python train.py --num_hidden_layers=11 --hidden_size=384 --num_attention_heads=6 --num_key_value_heads=6 --head_dim=64 --intermediate_size=1536 --vocab_size=10838 --hidden_act="tanh_gelu" --norm="layernorm" --norm_place="pre" --norm_eps=1e-06 --positions="learned" --qk_norm=false --attn_scale=0.125 --bias="all" --tie_word_embeddings=true --parallel_block=false --extras=["capped logits"] --init="uniform" --init_std_qkv=0.0247 --init_std_o=0.0 --init_std_up=0.0247 --init_std_down=0.0 --optimizer="muon_variant" --learning_rate=0.0104 --lr_mult_up=0.814 --beta1=0.95 --lr_head=0.00882 --max_grad_norm=0.5 --warmup_steps=200 --schedule="wsd" --decay_fraction=0.482 --decay_shape="linear" --final_lr_fraction=0.0 --batch_tokens=65536 --max_seq_len=512 --doc_mask=true --train_tokens=425700000 --max_steps=6496 --dataset="wikipedia_en"
MLP neurons of a small language model. Each row is named by its layer, matrix (up: input weights; down: output weights) and neuron, and shows model dimensions 208-271. Each number is 200 + 20 x the weight over its row's rms, rounded and kept within 0 to 999.
After each neuron's rows, "fires in" lists the words (lower case) most often at its 100 highest values on Wikipedia text that the model never trained on.

L4.up740,207,194,183,222,191,204,164,197,199,222,192,245,224,211,186,194,188,197,239,190,193,185,208,238,193,204,193,212,198,159,196,209,190,166,224,219,175,205,198,194,189,195,198,176,213,211,175,198,174,217,207,167,170,184,239,202,185,220,217,210,243,221,203,199
L4.down740,188,219,246,211,166,219,228,184,196,190,229,166,202,212,194,227,181,163,174,183,197,229,221,185,180,182,230,196,186,186,203,182,231,210,217,232,207,200,198,199,199,177,230,213,187,187,250,223,244,221,201,225,178,196,196,222,160,193,216,198,215,191,178,217
fires in: "of", "college", "in", "school", "career"

L5.up190,235,215,217,183,185,207,229,196,187,209,216,203,222,166,195,178,205,214,186,204,227,211,224,212,186,163,180,196,207,156,207,181,200,220,208,226,191,169,199,171,218,178,184,225,198,199,198,147,190,200,211,167,200,207,188,190,186,177,197,198,188,208,206,182
L5.down190,167,170,218,186,193,205,199,203,203,217,232,212,186,197,175,212,175,174,222,199,174,230,206,134,205,185,190,178,181,194,217,230,196,178,158,232,182,219,191,154,186,194,207,225,205,195,178,204,182,195,179,216,210,240,187,189,198,202,177,187,176,219,201,253
fires in: "by", "from", "the", "told", "against"

L5.up394,210,197,200,213,206,187,182,191,217,221,183,212,205,181,186,197,175,178,220,179,172,207,202,238,188,206,218,203,156,223,201,171,190,222,202,186,185,224,226,217,208,179,221,221,181,199,244,223,198,162,215,253,184,200,157,187,186,164,208,204,185,217,189,194
L5.down394,199,225,187,189,217,191,203,192,186,192,219,204,198,191,180,218,226,167,209,172,166,195,170,218,192,181,239,183,182,230,178,185,203,234,201,223,181,208,221,206,205,182,202,185,208,195,209,162,216,191,221,190,173,198,168,235,208,224,202,229,238,201,209,175
fires in: "she", "he", "submarines", "sheep"

L7.up579,182,216,176,156,182,196,214,241,219,193,200,184,169,183,169,203,212,184,207,230,204,192,219,236,207,194,201,222,190,206,221,203,181,234,188,201,197,240,176,194,225,189,213,197,221,208,197,177,199,243,212,175,203,250,175,205,213,184,207,183,201,182,214,207
L7.down579,203,238,241,199,201,213,199,224,188,222,214,224,176,183,217,213,199,190,198,166,174,185,130,207,193,213,224,203,185,203,179,177,239,207,202,156,203,236,213,211,202,180,204,176,207,176,184,218,182,199,167,176,178,209,188,198,219,208,217,191,171,220,204,229
fires in: "a", "1", "3", "34", "second"

L7.up14,211,211,206,226,195,169,183,203,198,206,244,147,161,203,199,210,190,181,182,157,193,236,191,186,211,175,226,221,211,202,131,234,192,188,214,180,215,142,151,213,201,221,217,197,220,238,210,196,203,207,208,185,197,226,192,224,197,203,183,219,214,180,188,191
L7.down14,209,173,215,213,178,231,194,183,191,193,199,192,197,227,196,207,165,189,188,168,192,184,190,202,181,227,185,182,210,187,208,209,187,188,191,209,221,211,246,205,193,224,198,210,197,214,256,189,213,206,193,198,211,211,173,198,237,223,221,182,212,197,216,223
fires in: "and", "by", "conducted", "as", "produced"

L7.up438,210,193,197,201,205,217,230,207,171,225,227,166,187,153,197,190,212,207,195,209,178,196,205,205,163,200,175,188,222,185,180,198,183,205,211,190,232,134,169,198,178,223,172,192,233,192,188,177,193,219,208,172,212,186,184,204,170,217,195,189,212,232,217,185
L7.down438,249,235,158,190,208,181,191,198,222,211,200,198,174,192,227,226,220,186,219,209,201,155,176,191,190,197,204,204,213,172,202,208,178,200,188,198,192,207,218,186,233,181,167,222,207,210,216,237,199,184,165,191,180,196,214,178,198,183,203,179,216,214,190,178
fires in: "a", "states"

L4.up1119,205,198,202,201,195,175,188,219,199,198,187,207,168,199,182,225,200,166,246,196,177,200,188,243,174,213,226,218,217,182,181,200,203,175,165,197,182,222,198,168,217,187,226,187,188,222,231,191,189,236,202,164,218,170,196,183,216,182,219,200,193,214,223,228
L4.down1119,220,216,197,211,207,198,195,230,185,206,190,208,183,175,164,210,191,210,187,201,214,190,187,203,229,167,223,233,213,239,229,215,199,217,206,162,199,216,214,195,186,208,189,202,183,203,180,218,226,153,196,198,206,214,192,182,200,203,210,198,191,254,220,183
fires in: "that", "this", "one", "1", "iii", "in"

L4.up1184,217,180,225,179,225,189,192,181,226,205,193,218,225,203,224,213,179,209,204,211,181,185,201,170,215,198,230,193,176,192,180,212,197,199,209,174,202,229,194,168,197,212,203,186,230,185,177,223,172,199,163,203,197,180,187,203,199,183,203,181,160,214,187,178
L4.down1184,204,183,216,207,234,213,194,220,199,215,178,203,196,222,173,175,205,197,162,186,186,197,168,189,194,198,196,193,224,213,230,208,221,215,250,223,199,180,244,194,210,192,189,180,197,182,199,238,203,197,217,218,228,211,196,212,186,194,201,231,186,207,219,219
fires in: "the", "between", "these", "of", "such", "this"

L7.up1451,241,180,227,183,208,202,175,181,177,195,198,187,216,224,246,170,212,208,219,199,184,169,244,191,166,197,210,195,162,246,166,209,163,168,235,204,194,243,204,179,181,198,182,177,157,198,209,210,181,199,205,186,175,197,200,209,209,184,222,212,191,195,234,185
L7.down1451,192,197,185,191,219,190,220,163,207,197,183,217,138,163,196,249,191,183,213,186,168,207,167,199,232,197,168,206,222,187,219,197,197,237,174,233,221,210,225,195,209,198,206,205,208,208,176,201,177,215,196,204,193,188,191,195,227,210,180,182,187,209,197,209
fires in: "and", "but", "ratings", "for", "teams"

L4.up218,197,210,175,207,212,195,218,203,170,187,181,142,171,187,191,210,214,196,206,217,211,193,190,205,207,216,202,222,185,195,211,172,213,230,190,213,200,208,167,193,166,190,211,199,242,190,205,196,182,217,233,185,229,206,198,230,214,188,180,203,241,203,174,199
L4.down218,225,198,182,224,180,164,184,187,193,189,181,168,187,190,210,205,200,190,196,178,209,192,193,190,233,199,209,199,220,176,230,202,162,205,173,196,193,161,209,241,201,175,212,204,211,203,240,178,206,179,207,195,205,200,192,183,230,206,190,207,198,177,199,181
fires in: "a", "he", "one", "she"

L6.up997,200,192,229,196,227,194,188,196,182,200,227,202,190,211,205,200,221,234,190,235,217,211,185,190,205,213,210,175,214,239,188,224,214,218,197,186,208,205,208,207,215,210,185,196,211,192,209,208,186,184,203,179,230,198,175,219,203,229,185,211,189,205,207,197
L6.down997,217,247,185,204,210,195,172,211,191,199,159,190,227,186,205,216,223,222,219,166,189,216,196,174,200,203,194,202,236,181,178,176,213,196,203,182,190,169,225,214,228,213,214,178,194,238,219,213,239,168,189,204,239,179,182,197,177,230,226,227,182,241,202,187
fires in: "it", "just", "one", "each", "almost", "every"

L7.up496,193,248,224,209,174,200,205,198,207,200,187,217,201,206,180,173,184,175,233,222,219,199,213,206,199,178,213,201,195,169,216,188,204,195,210,217,230,189,191,204,210,231,224,163,210,173,211,182,192,198,210,216,183,181,201,207,205,176,180,199,182,187,205,239
L7.down496,227,196,207,175,176,241,192,185,168,203,170,193,216,177,196,184,185,200,197,158,202,201,210,232,199,194,164,183,155,210,207,201,191,192,222,226,188,207,205,202,208,204,231,212,188,228,222,224,171,191,186,211,177,193,218,215,195,189,196,176,198,171,189,166
fires in: "in", "coach"

L6.up601,181,210,204,244,208,192,205,212,186,187,217,188,184,222,217,211,234,194,216,228,202,195,194,205,216,158,191,155,180,192,210,203,223,183,217,184,199,182,196,169,227,212,211,170,175,179,215,221,186,211,248,190,211,223,180,194,173,170,224,149,214,237,201,169
L6.down601,179,195,192,206,164,204,212,187,196,226,194,188,179,211,195,206,193,167,214,208,183,209,181,203,173,203,183,165,176,234,162,212,251,204,180,235,203,189,166,194,218,243,204,223,255,191,206,201,243,183,181,225,240,213,179,181,177,229,208,183,192,192,202,175
fires in: "what", "so", "since", "more", "sysoev", "by"

L7.up221,184,199,192,222,197,226,254,197,205,211,200,188,168,195,201,205,216,202,196,163,221,230,224,186,205,205,193,194,218,196,242,216,204,218,209,220,240,214,203,198,188,211,236,217,202,211,188,208,172,179,196,185,198,214,230,209,193,193,201,211,201,161,211,224
L7.down221,184,183,218,236,202,194,222,188,225,238,187,200,187,207,203,184,190,216,170,196,208,206,224,196,224,207,201,198,227,216,247,215,145,203,216,200,186,224,232,182,229,222,197,225,249,151,220,203,217,186,202,190,195,205,197,207,169,194,210,205,224,197,190,212
fires in: "not", "first", "never", "only", "cannot", "t"

L4.up347,199,197,228,218,189,239,186,185,211,177,187,214,202,198,189,218,186,219,193,185,178,209,185,199,207,190,184,218,187,210,245,207,217,189,201,204,187,157,197,180,203,190,231,201,207,194,187,191,160,188,200,223,174,175,176,173,232,183,205,203,195,195,169,214
L4.down347,183,206,157,237,192,189,196,199,204,246,212,194,194,186,237,168,220,210,207,222,192,196,213,167,218,208,209,205,187,211,188,207,213,199,185,212,209,216,188,199,197,210,178,186,181,221,210,223,233,254,170,192,218,198,178,183,198,215,240,206,187,201,206,207
fires in: "to", "by", "the"

L7.up65,203,222,190,212,222,195,222,181,203,231,190,210,158,159,195,189,253,204,215,211,187,202,206,240,194,220,188,161,186,189,234,216,214,180,183,203,220,214,226,202,175,216,182,229,192,217,217,239,223,217,188,174,155,184,209,198,194,208,204,216,220,208,198,201
L7.down65,164,184,195,219,197,232,194,200,226,214,181,197,180,222,207,204,171,183,221,211,210,192,182,204,158,211,212,184,201,210,223,176,201,207,156,217,212,181,200,191,239,162,197,232,225,232,209,208,197,216,230,227,174,189,202,215,188,194,211,220,202,185,193,216
fires in: "also", "not", "were", "only", "slam", "are"

L6.up452,222,196,229,217,210,197,219,241,217,171,183,180,167,216,179,220,202,182,187,203,224,190,187,189,189,186,213,179,195,215,205,177,176,220,223,198,220,222,188,187,227,221,179,217,193,232,233,196,209,187,188,171,184,188,188,183,194,168,224,195,210,192,216,162
L6.down452,198,224,229,195,183,177,201,194,193,257,190,202,229,192,197,213,201,162,192,205,201,193,183,175,195,205,212,211,202,225,187,191,172,200,237,206,157,238,169,221,244,165,230,218,207,207,160,213,207,212,209,210,186,221,165,211,166,195,217,197,181,214,185,218
fires in: "this", "these", "which", "that"